MLP neurons of a small language model. Each row is named by its layer, matrix (gate and up: input weights) and neuron, and shows model dimensions 0-127. Each number is 128 + 32 x the weight over its row's rms, rounded and kept within 0 to 255. Numbers have three digits each. A neuron's up and down rows have the sign that makes its largest values positive.
A block is one neuron, or neurons of one layer that tend to fire together. Before each block is what it responds to, as a language model described it from the Wikipedia text at the highest values.

Clause-opening temporal connectives
L6.gate108:112113179144143185120070137104146122106141146150088158126148119180108104102107138151138137083172126113146086126069178152098131131075178086115106150105103129138131110130116119174159169086162129130117179166057109126120171134122081132125113118217085149071130180117170126133128099160101107112153155115102119093144129132146117101117180116067101162133131148119113096169136160111064195190152
L6.up108:100139139097149147095144122117082164117208075148139117165141125077150161137113145083102172214101165102123162136124120120157139070108066172113108126151116074113114105109122188113116148095122127138144108151112106143144116110112155133110165089128106085133107110177116149017091118092118117103143099198135132106127161165169105105173090128133105164102096123108102219058134141133120124112168

Mid-name abbreviation periods
L6.gate260:148140113140121174139143170134133135133130152151174136139103151096091074115156097093164179166099147098175087071153193048085108104146126170168197085125125123121109149090129117091134187132187163152158105094080113085146187095129119094139130145083096137167101159160150152061140113124203107132165113194144134111159123155131165179083125158133087130139076185120061081158130106145095176096116
L6.up260:160112143128138140020141121109110124123069086140144088167054125105144124106113102135110174135101117131133124127123107113106142199163133158143179150121177102162134131167165129040112130171115082117063083157133174172140103142132148113134105104091147087166134126212132083186147090169116090079131116101105109118125120170121166106094119135163126166087120105088155076142164169151172102157132

Modal verbs and infinitive to
L5.gate63:148113160175158143096096099092141091159145105127168107143137171140122182122139180140122101080133106135182152188129156175142154117152104144112222202131142111089182170180118134123094187173122104113107101124146146140140106167117122169162116184126146101136135144104184144157133085116130115144118172151143162093138137109120121148120120139173123139129055095116124095095156095100166159093158
L5.up63:139152090182121072136106120112080065129106125186109110127085148090098107145111084152111136177148135134116109169200080129161124051114139126071136137130102110127118180070119120177128144150121107094102167174127102135162156181074098188101064143128149120131169170162107135094147079066112066150193144097083163150115098118171119088179112160123151158172102146147131178104119085087152128122109
L5.gate87:122127165155092158192086106149151145112175163085142154161099133158173117164116130062152135112147195150181139083093144163127144161063115163079132120110158104136184125104125127184137193139119073183084117097122066152148121145117124182136121155160146107154100155078139144106098099044127168182087123089174146121121150106140119132114163131157155163099195128127117105100102092076146077135199
L5.up87:157106114162149171158136095169146062149129159124096152150125114110159079141134120112091112133155110120160119130110159159112099169134063149101092146101081108101116097149137118135087143151107144197128119135158071140117113103123083165204133177159166128120122134131055077122116156150075169161134171121134105079125110098191142136093096169094160107177132100127106089142114134059085168145158
L5.gate156:091117124119188184084167123155029122129173093128123102129118094056164103133127126164165125158126133110148123127139095108146140100141108168104110097119164124130166142159112154141142201116105118099104152130136142124187090096101117163124124150187160088149192135171153031138162094143092105111140114144099096133075148115117137097149121140126089154193134113097142195123093192136094125124103
L5.up156:099097150091167135092153154142083111034134082076081128084156118136175140086114106114165174151123119129122152121116083108169109101131134206131106147110198105127128166124116118165136123121099079136161123101131154135146171120116118146120134151104191169174104202144154106111107101161128080149146095095125116141124111204148177095091119096196057154135110165101127146097096184097140106091104
L5.gate159:140135163156184107127122068114122156097176081135117105205123158139133106166128164112174137107115165105175115147099129196108106101103155183085176120102087100111101133114111155104061110131126170144132135125102112065159155150192138078162120153109101171147175160164170124105087065086109133173136189115104127131136115152092168155208082105070156100136090116113119143144144165087157096124122
L5.up159:149128144171153101117118121165083083188120127150184098160156159107086192114174105149087190128116125110150196131096147132088121148168153127156123209129117107157148162149079104088144182079129105156118171151110169135159173113147128160110090067150100137110106083194137155122140147149129176191133133138116056143093061131074160100129120094079186094109137135139139120118123205102118122100088
L5.gate194:124083146100056131112135095124154138139198160091130135136139184183142158156131168181130110084145157105108059169161176129089176199161097097150128109113118121119153115146103108112168186111151104178109120102143123117056093146119167152121109108130116098119096159152173143121185137130113161159139112136183151156164086118106157102172118117159129104057109057110170179139091148144146143173150
L5.up194:118136148206156110145137132101176095144119102084113172150120129062116082135135092135139095088067122169162161094139177104104149071151156129104132121086126129141192163090101080195134146189102129185054109143193108098105125139104122128070168124138132162122113162137172148096163128089178197086128133147126109083123063086116145085142052182163168174111097174157141096104066157115106122116106
L5.gate238:136091136109143101118086124083112065116111146140103189134191102151148135075117095170131160170134151142178146156140157172167108157184099104126143161167154119100165131095070119089130122153086119092081174146128111043116139129088116147081130191127113162138120178153143136086148130096114158155159104149092124127069104167119159098158117129137105138085051169102090108122194147124137134153139
L5.up238:157109101154134090126069112062131138133157160081109137132129152161184201165110164106122083109132117167150175128139083079131098154144145088173119135128127149101160083119097128095129105131145123157147118113129069111147127100180126105110100158137102125081147168122122099193091128117127096199113106170136143048149089086167151111127142090127164157081107115140094092102109113118165102187117
L5.gate281:109108134101153121170127114132084083104167108100110156125084103141080085139127150154102135111059104109141098149086149132106104107128153083079121120077150148151103157094080140117117156200129124162167145204143090128157196153100069164177124069113157118151182084133149104112132173126175111182176146157104120104106119109130112108140108163140145207089131167135167068071147114138155116079147
L5.up281:157137177119136150138135121147082123140146076087119112105148105091127117123157158137143150119068128079075103110104155127086146103143127178129126126135086178107130090090091114129127146167139148087121128170104068132146153096107046189160094125167145126164182059127091142113147141169183138129139145157115165148094072114114103175157139195170130208093121166135144104069147079194148152143147
L5.gate283:094160141136154106150117108056127046103110152139094168162140092133130133130101163104131119116112136081128127126128113104109089153090118135116115164157090152122132109139143117161159145096112174070166132155117122100096131158100076125115110200111129173075152091104090086129109079136150154170131093132133127161099187114174125052083197159214164153182097139212098115056168107179070064147135
L5.up283:121123131191153112136112118152098101094154097143135154135096088093132086151105176127141100086133072085136175123125142098088099148157087101134079134177103180086106137119129124106186153101056134086151138199117099118110140151086102129093145151084085118079175100081154077075154128139094119202110120163118084139129107133142107055166145175175106153154113147146148129070083078158068078173110

Pre-verb auxiliaries and infinitival to
L3.gate1:153165137154162153092101105109140104115206183072052093180078211135116152153144100120115175111090076171133083148138137148160174191108106166107099130112124142125122137129100124127127119184117144133105156139098145152161098128094059105072086141172139134110171097123139146113114169130072086116152137136120158129128121118154228082135124112118107125180130141141098126128129192147100177127135
L3.up1:172161090126112176116091107148105138065231196101134132078125169118094115108168139177147128135073109100153133085128137143134140158121110174105106092150118148162143169138123146147110178159161067121147129192120103091134176134133132124131089099180129077082190149049155112088172149143129107089119126156182161101076082125141135113202145136182136126121104105152087106162072083210144153191146
L3.gate58:113158070144152167076103081141176056151162169094097140108181152106124085163139112173130051143146087148136162105125133135150146120142105118100168131135163077151125090104121086139105143135135107101137136133107148124117084094142077131142098111173118065121133197110129182151118104107098144110161113108133127057094113132086180117099054111118067022191112101150120146202133106112158146182134
L3.up58:167153087168130137126089111125103150145143158154092138091118092124085160094142145133086168147059169147051096124180126128145121155136104162107173148165110126126184176146106123160169147118111177133085148107170151145094116101137139163095126135138097042147139207145149142136147156102151166099127170134136093162144177168166152070123128142162159087137141139172170133128076168136211121126181
L3.gate68:106132163148109099158116112183124119028128155140084126090098103132160135110127087187103145072175118215106084118112090160187151119168181127162145145163156111145193128104162153121116160110101096113117173096142141120102160101139061137103064105073095110149205101153103197126193143110113159094112152153112152095131146094143136138114123162084156086148166080141155112103088090099150143137154
L3.up68:165104107140139180130068119110139113063129128184142131169140110083089089112162151073146153095093149167180074102157141135080113174112126086125126114145131094083147115118184129077140146160132092120089172059071130089092104125143096129123103094082142149102173111165139124140148124121100107108067109169082138114121131115144127098138164110064126059108096116147156090121080109153165070155113
L3.gate140:151101174101140120070114100084183129124137199143061204060167124126102118091117112112125102107122176190117117134138174137203108199125114110098097148098126133093141114097111142119110144104162109110082128164190092097144164133177112119170112154067136090148068103186124138153156168132079153159081098119089160150104181143148167133112133129132141124120104106149153110175096169135071095151182
L3.up140:127128150124105110147080081136122146152141164156127191151135116113093133048123136141132140088174134110128151158138075145147095117172077166081135191151120157056110101110101212074135146138119089114151152088099083169109106115152126099092134146149095102144188133177127146213169129139093077151165179137152099145039127137141097109140128148115153140167114118100104123151120111135159125168097
L3.gate153:097114067154152099125129081039113111133157144128143119113115182177131177117112095076083112132150112099148171159143067104144106155123132161071148083118141076159155090065139110116120194129138091111133152124111145131144183144126096151106134143160174158153106047162129131124095148095101130093144114134081170163097155080153111135162099085195141031129148230116109132157082167148124140103139
L3.up153:104094108137184228139071105150170117193167136101130117118124174110097144116159172200112109107081149137119128105140121078160143176155093131167082169154113136170174067119134178150125130142103163100100072157155137124108060126131090124110163122148116109122201135128124118066179099116114182062126135088112136106159131139126135061158086149164150045145093137183137110181162128178120131110186
L3.gate207:113128155158139127103061109115129135090171122138152158128134193162153085180140118178145131096100124130126124120138116123085131181194153142104120071134139052138145133069088139144158109099089148189127164131180142135080109131134048081113142154145144125114132154090103123195226198167128120182159171079126153175113131139078082113191107150107189155095100132099140152131048124124172109129135
L3.up207:140130137132162080154138120060130158162051081135136189110109172133103110131089103136078138125113106166108156152166139086116168196168104152158172069121127126127156120104202160172117144097118137111100104129167128109078165155095145105022117124113140091118108083189113148157153150155187132125112122095144141143181167174186095170059134160174115080146109070127117118097160162120156113135141
L3.gate244:138123145097136113076097169179106104120113140125190166068156132152084159128122117163069170147115142155130135126118098158175104136137174102085189100157124165109104121137152121115206127128109130134159078138153150132087130116158116151135092087188127146106045162114126090096105144122113111080143134110127128106079096148073139115145195076100149140114181194078077133135113197084166109072136
L3.up244:122155144123026115133146147137105175137142179102095146090130146095149164129089112129080135096131139124124108109098175148137108181164192164173118126084113102196139169125135112148150111080085106119091069156159096069097134101173142110144133093190120097143096098091152128152125149138129095101103098156153098131135151069100092122134166098137128095146165168103107157116091112118205109112077
L3.gate294:136171112128090158115139152074090126145166151139110142137115118151136169144089067184194108172161109123106096174104125143185088129164120197179157111139110139191112141157128125153106130109079113142089154170108150148171111116154120112189103118143146084104142068081084136147138125107085123120137061114176140140114139066131128096120066170150107146155120170110099120136052134122160098202138
L3.up294:137126127137145099135099062066166073146186141150101143140129114143117133158133122106109143100173146086133141170157153107111102139110165079154086129138113115123143135113153151145191071089131080121062209165097176109125136103149093151102070107123051125093111114139126148137089138118195159129091124122092178117139107090118174045100109126130107082067108098131147098120122142156092067112103

Relational prepositions after verbs
L3.gate31:094146170157120166081129108138099120168177128121109109102115139123081152099092090148208102108157071121117209100113139146091121161080067105073100149055144110078195135179061145108169090125135138098133175145154098150134130162083090089150073146133127108108127105145137141122158124170118096107129159114153139106086146170134099093169131134114148133108181140116112157205155110173170158148145
L3.up31:111153185084142108138162102149152105104201192148142127181126141172139152139099123088122176168111136121200187119083097114104162118083132124121102102117167078056172111155133143135056094109193102128110147149140114128099100130134131108153093139176087152108084111177157166084130190078118104117188101113093128139087121149127152105136102108078127189067078114105095135182147164133140142110117
L3.gate99:132133161112129079101129086124120097154133096111150135102139151142120081148122049084203067130146165131114142121182152083144105086159117132106150062143156096120153083117138179135130148096105058116126115079082100135132099068083143148117141142165176158110163067152091114112170170156105079117132103148099150152104149092080102147149132083183080139108140132065142149145081140126167166130118
L3.up99:103142143122126152135167070130142147155153156125073150165103103182124168093161098100147146115107105116119106132070135115102127175150086137147128160144138095098098129084161110094117129126165154113106127119091130144096117045108130143150153100118176128124132169167093144142092179119125097101116120118104130137086122163115154153102136129195140170128137158209079129166087131177120145039116
L3.gate147:127118128094106115090156068105078076159139060103089121113120193151105071184165097143094157148132128123099100108120064134116046122115138147106109088077083104113098157051027130071082142106172152090074138135150128154109139050120090143146155108139083178109135105159139164072128130077104100114155122119139151160150168093110124133156142103112119177157154103121080143167146162131193151104135
L3.up147:155110150070119168127109053094141133115148130126105196114071120096106105146178077136081191107174128085105145127129076078125138151101109122123124213111119164111088098136117134120161110133148128133096118124106196141140092111117109101142089087113111126114097215105116167142142158135160190095149084074178115136101070107163123106140152167071084135091158127080106118154143139150147223112168
L3.gate151:132096139178127112112130095110122136156174132123130079082099180135121139160088129136158114132066157134103130129170084178168078201163063085086104153083157136157137095137150105143169135148149111088134105177159131165139143111160092129092080175096104107168096199132082161189085104146190161064177150130088132117128107093183107127236125118129068124157161127061098120127144125147086106114155
L3.up151:102114125080118161143154112149095101104104151094162066127139124132139070133107124111121154122139135180107172164113053178156102227125104100146083103118116167137160111119124149072126154099156105126123085122172104159075112096135139148166155179126169073160166115092090140139110136143166109109118157133159108106163122094123102141205101129104121140106160177090159117100152157118104125125176
L3.gate176:201156075088143179098049140118125142132161136127153164140137134139129114125118147050125148168162120086096142115129081134152110162154163088119178127117159149111180226157087136046083137155180085112135171130125170154091127156097133109147117092160137180169127160126154193132116127076125146116126149190111095084101098120092143116117113162060111098159120143146107144183180096156142125095113
L3.up176:204109048146169140200105134098138126146163160146116141135134064107172110144118131057116117082133113102121091114114127099178176125170104116138146144132105163063111149128180192118087125080181109135130179069183141127089073118173147101142131109128127120108082111103194099073139115170115109090178165100155092126100152089129085139089109098147142120101123134156160169092145102066086099153135
L3.gate218:128140097208175155144106138106153128162173131143090141116153176093114094122157150089126141090127154105168139121099168136166120178094074084160097119160208143136184187164110167107117213165161122122164165139137115133116139105169190071129129156157159089159075135084105124147136149107117160169123100178117117053168166079137154072129094172177091155129113178145074151131122077100093184128167
L3.up218:116140111155100146133119146101077069165137137134080129173107103073107110158162175127133146091110118141114104138137124075133153113146140151091105118133123162118163113165147187124120128123141190167070120149103130092076132055103120072082086188160119068071075129090168194095084132096067128153118094130134133123138135080109121138232186116158081098079117112086111137161134162060121131114126
L3.gate243:108055168098124087097150128164101147115156148115121087153120106191149090170090132157139119091095151079138201141075102088067119119113140165136134081087124096121170110091118092129159077130137066138132126135162137153109107175162040177077158111120191145104095158084094168083142162095106100177144093167140137140135142126176199148169165127101113107073137152133108110118153181113070092158159
L3.up243:121150142097059156119148137137092114153100167035095096129071123148133102161191076143093113120098106115153112082115103139100105125096075105104132123114113131141076106140055126126094092129185157104106152128202166112105122141193083083157085123178155083158090184107080131097130159097129126128134072107130214123081126089097173135128136172134134107104085153179146128161137108164155169147112
L3.gate296:132114107118091141171056098080121129086110126090154136181118141153084119139167099116085136084123115110149089190148090127183083098134179147069140158158131061179150167132099136057109094160108125142083103123093161193145114082114193135119141145140130159140128138108136142084151107153092166113197141111116158180135084128087202129141105147107110098129117150107122100168141087129120159131134
L3.up296:105074165115110127130043182134176057163116161074128165151210106101108111165136073136163109097172124123183111146129121083107112110111102109084115154103162095125110163130162137105123146102089123079104156182079112125146144156087123093113141167157139152171141167129147172135165053145106107116151104100162155123095115114112145098200084131102089162117110119170134170143186076159151173097146

Name initials and word starts
L3.gate47:115143110094151150093120169173098121136189108103075095102118101136129126109146153160150117135100123107126154101118089075144167149184171130105117098168129056066138165125098158119076117151139174127120130121092061126105133126131124104159097081123166162177131127235163124101132046134142103120084103110081138133133118122052081117159182059125118154188155152079177120128092146086134135113086
L3.up47:198164109134118111165099121089143135142168138179108100136080133086136090143078145146179164119137122168154105140177120121119120112146135152127056074065071033064109139041122169106115170184156166104141124083162149156073131164073117142128118135128147132139113089131127107105128124143181086106122124103123083094167135113098154157092045127109171132185153126124201140077128139141169129120114
L3.gate50:113114133144101071107181124076140125151085114103084123042116118101131063174151162112126126097192137138160156126146053169139162092114133141126183086105133128098154144109158092060040168169185110141158150123130130117128161102146104122101190140070187134136123105119119069095177097080186088118152166140126139165099174188115153137115137174103124095119060126136099127161100095154096091137104
L3.up50:083084108135098067111159107118145122175176126091105169097148109104136165154125181126135109110199169143120106135157046166111123110129135100167151071142145065166133140107134063142111177158179093078146148145046166099175143112091097155130156112101188110116114142113143101047126125110147095086108195083180098130076157136144147152124135144118154074104111121192131143161086148136063088178130
L3.gate74:174073124093140120092168094147062108124105116139172105119146142128174123124133113123116119120177173095154156073119094125119198128112122100132139107142146110111137168132193113111078190111105186120140016117115080153167162159114158158124129175138126171126203149136061152104178084088156110107100108118095142076092089167154139140125136085166097098178107062093126127105113084133124118159119
L3.up74:156103092148146091116189110135155139110113104062145115180186106147117166159098149112141140128165202155137155103183134176107085089090105095200123127162121126116149071102140130116071100161168148163131138135123094123129116129136108116076149136116150125091097111058121136118177187130100203119091117151095145139051129074190117115128114150156170080145075082153088167097036167139100111132161
L3.gate104:116175158069139122078116076156138137091187098107132084145119177164161157120055080122131058155152131187131145170159113131114187112129136125143102156161103094113155084135120127096095152112158074127172162143124135120176108132208118108140114170111154146164147104148160172127092111195111101077103132177163113153159115143132132098168121144098054173099103156136131146181115098184134141098071
L3.up104:098130124170167106175046093120104112128138064136101176094187099131169109173101083119072129128126180156200103122127127169178147117143126083177097145092112122118152166073092083121137119129175143129098173113160079154102134143104157109099154073060134135131100138122111116077120132143115116204107190154188153130168159126138091172152110113106131113116109106104148113177127142174131126176097
L3.gate131:151056183145070146121113147124097076169135156137122145143092163112161143171166066057142115135111117129154146153137115118136076135175109089109113030093132137148149128065156155101128176163133168114171138109133097163172129106053120156138120139134132087180093121109130152111163099090160126102148173171127163159109091162098083152165101159114127166125140115131183117141107158150157158184094
L3.up131:165100127147060118088126106143134122147089131181194146138134117123135168086152119141171165155119127099163095139208188129195176186141215117123148123095163090110121174126129156153145124098091105109120170102114140152102183202146109114067052173173150142128080157145205137060093178116132133113117084147134129156148092201115085118149143127165137149114089154150110118130122143095168124122134
L3.gate133:171136109088138117102171113109102110137108132132074125077127099185129121136154131105129090101112103056123158049163118132134188135111172182093139105143142142092071112128132127057153148134156128078115071089082047173097149134148088070100128147108134169131083189166173158114141092156106101130174116131094134125135131123130096105175083165132135090071066105097135098120172130042084156115084
L3.up133:108147140136129157154109092136156101126136127177142178055150133118174117120164131108105163133076103170092152081138117137117144122133136158076167066036142134104173080107142082126137117189117113151132152159108122165118138103165164068097160057098175128108114096144145147113167142116205148161148076139146104190100123118106189135153133083084123112132130136090111141125123187073120133096091
L3.gate233:117063156141124124101108136149088147152156129083126168149168157131133092190109190138131089116129157122114122119175120072159100128087098075166175140141118159138126109142146160129095148103131172110178136129081133146128142068083088136144137145179053179139148192126083080200169094171071120079152084090093142084067110140216122151151068115166105116128115141102124182136111152102088138171126
L3.up233:105143179168165107108085138171122150135159091143118079134114080183179111158116120101165123073159073149150126125120104170055173165147129125215143155149160096129158053182126164096133160165116178133139165133148100114059101102135128122114157120134106133080177114143137107156122091077098127139128119121139125134151150169154116140097112154154099151149124132088083204161139183105114112178152
L3.gate279:133174082118167121176156086173109077116101082096076114101116127147137133109170114115141098112088145117114139114076102115156175148136119065101155116158138162127133118171173147095131151100120061134120173138132188068112110149178124110147175148097124126132133143129116171112085121149099061047120114110075138172171185151097180140157135152089138146122030150122100138149123119082112088164164
L3.up279:167192092102146160091162134101122135075178066080147060115119133103131138196103126138122102114077133135098076111115121112097115136090139112161143179169100071150125117151140142141165122121111174116093160142126157119186123193143058156156103150138155065142117135113109145095129101183113131113152106112135075058199159100100116138113176168143140197161067167159141099154142129196159103144164

Verb-governing auxiliaries
L6.gate244:106119134160196071172070171128105092076169100107109161076185104157144091143108193190114097133149129142119131117117228192069109147122093110096127131165111087115124102172147169083207184070156096074128124128069094140057149109137149174092150094125078136113170128115136158124134125118136101127109131156162111103150107133129079123128118131101185092121155111067118090171105158138162147153163
L6.up244:162153168141182179114130095142064093073118167120091126103137141101119161159088115175107108184080134168164128163121143154167163151157103158151127217105063117149098166175114094112081150076122135130107126161081115139161124111131097183159121136156094041093141118143127048125129118076110142113158148130090105128085100114161154129093092111068126176135124132122128161112137141076120127151120

Mid-word pieces in names
L5.gate3:089148189147056060131122172121117119189121148075131168110097124145150095166129114115087089079123156118148077100097122121146147155140168113066128095164114116156115126151077154122191164105107108124141146114151211157085206154107125091142158096086179125102153125159126115078192165149167137129087114158123172174171054182109120142114136113111119085121083080077119105113143188143119159135113
L5.up3:114089201141084107123112181112148137169138072140156115161123165172131158139123128106167150174136136100147099100093084140154114069144149126077082088197098131103145109172137110105130106084090117118171218165140171155069150140169159100134088155142141151075130153146083156137137143106170085083122044139144145150137076164077093187167138118148143127114125132101141135130116167144151148155146
L5.gate34:119139141094158182111131138130111162103117191137168148138115109076137105116206124124104152179122104127123193099111096160131187180079163153132180079110110071130140132152167078044167129077082092088157146104077144085106101131178109157128094115089082078092174106127069144085142147161117128120100132096119107131074103127194133170175149121066150151169118101161101099105155125154086060109171
L5.up34:204121174081193113118181168171141123127104173150135114136083100133149167076109099155114194125178139103134213083093074165121098179070108072136147140113147067123109169107191090101188102123150107161123114116144113093117139106159132133131088110116151130130090176087150146132140136104168126118130110125098142116139092109171113116149147151118145139037099159145138084097157122076138139104116
L5.gate54:164157113128116205134128131145074143134152194070124118108093155144168176159111083191153156101152092140140114099102154151164126130149084074133178152070117143164116159102196130117164137137119133116083078106126169170125144126126085130185172113110131110083117108113120139136121143167137137091130078124153126093144120111145155116151136202121102130154115139154116038107106218112133115066134
L5.up54:173141132088129123141108111112134106140126146110114151125125110147101147114120104142114139159138120197117166095171140162151125135164116111110119055081095071071131142121148099131123131186093168165163108122151180103127119059065149095121133133121113176181136095171116171060063119109159160151158174085118128077093124074108166147172084154169141076161124170126093080109105182095105105135056
L5.gate67:083167100111065107135072095104129140172082155133102079198118167153181106123147075160098109194158109105075116196123145148095135119130097168144126102146091061129108159171124145141089083126157172132165157091117149104142171170116099193102154153124066135151146130110161134117033129086088133144109149105086130119147154148113120126105106093128113116129114129143143104058139149179192172151109
L5.up67:160149051180094126147126099089150139164131101138168088176165137114159166130162157138170157097128060194134179140135119139110138104090127111082149081169114059159119139150087146119056080176079128062093117150168151154140144140129133089102102120084156191215162125088154112124150141044163125132122067129136141097049120081124124161082145172131086169127120125122127086127136093146181123161119
L5.gate84:129129112106123143105177088132122136135144150117125128088111153178153216095100137141139087097110087151131148051107112127116166120157113110093147138092163084146116122146097171109183159183098142123133139094158151175163168203124126138135088161126117159176175156159154112054159072124144094104128130159142079166167057143123108145118122140153092178160172176132137122138109034099097166149078
L5.up84:166139079130139130125197078113156108162126039147163131078087081153117184104117167175125068164082105180116166113150135139098118123155134084062165179110160101086102170196103123124097131162107108156133120064204201146130097145131079086148148138121120133152123162134119129087129126160138115149099104122126115121111096120152073155133111166165158098156128137144177107160117062140123158125086
L5.gate190:173159159044149139112195216133110101151125128160099089124176134090185144118136104129105152136066124124140146120112157136131187103183122108137225151105170086143141162157107189141111067176118140161100169126094116134142112095131132130123171154144193102116158177127128181169124116105128077124135136136089106087197115125155155159196157141124061117127158125097146060113092117086118087127128
L5.up190:108113157065106180152177080129141157182154092136101149123129080147170114118158176120049122154142122148127126075115112139110156127156157154107174137116094062102157110177144152104135071113174131143094169115056154132091127150140154122096177069109118073178186105154134118112147148139136162132154115128111108102118120081129146131203117112057145104171072159156075179117064090100062100074146
L5.gate251:128173152089181117155137129091095168136182194134105176105121148106126121194141101155097087145149151081121153131113112078199092126137083107089110069069099164070148155129074140050083139169149117131057147155120122149115150078163047113110143126105163106101098179133127112158125088107154112134105123154105162140126146123144105168145118154174147125098088095134129131110099128162138157093115
L5.up251:125130132140194085154125133201100125154145152148145114145132129119112130179203190124165157130116137139135135170143184164105116141117103117183161123137093105134166174085144119130126173162130187087129136178114124114094131100133087114122042117125181151110108133197083119131129138148176094088087134095166136080100190087162120146134176128141150104104088088138101138111180101115102136076120
L5.gate313:122139161139167092138168178116138189159151145134144181154117114093094100141114111152069135140132122145140090072123121134182208171093129121129171155165091140094072129210131111121081088115144158127111132084146192153129181118126129134137128103089170089117089123071144136128157125138128102113141162067133155127056151076159126077167097147101156083160132133100171146142121125140084139107082
L5.up313:158135132112118131096205168097155194167116139110185173161123070071165080090101148167089141146110078137172080069114105117130147122177108099177141148140046087102123172121183118122103088115132112107129090077089152117134125133142138129134144106112187094133071106128128105053160137162143094166128105108126098173088135131089119125160122108121135093158066141094075177111125162130101151133133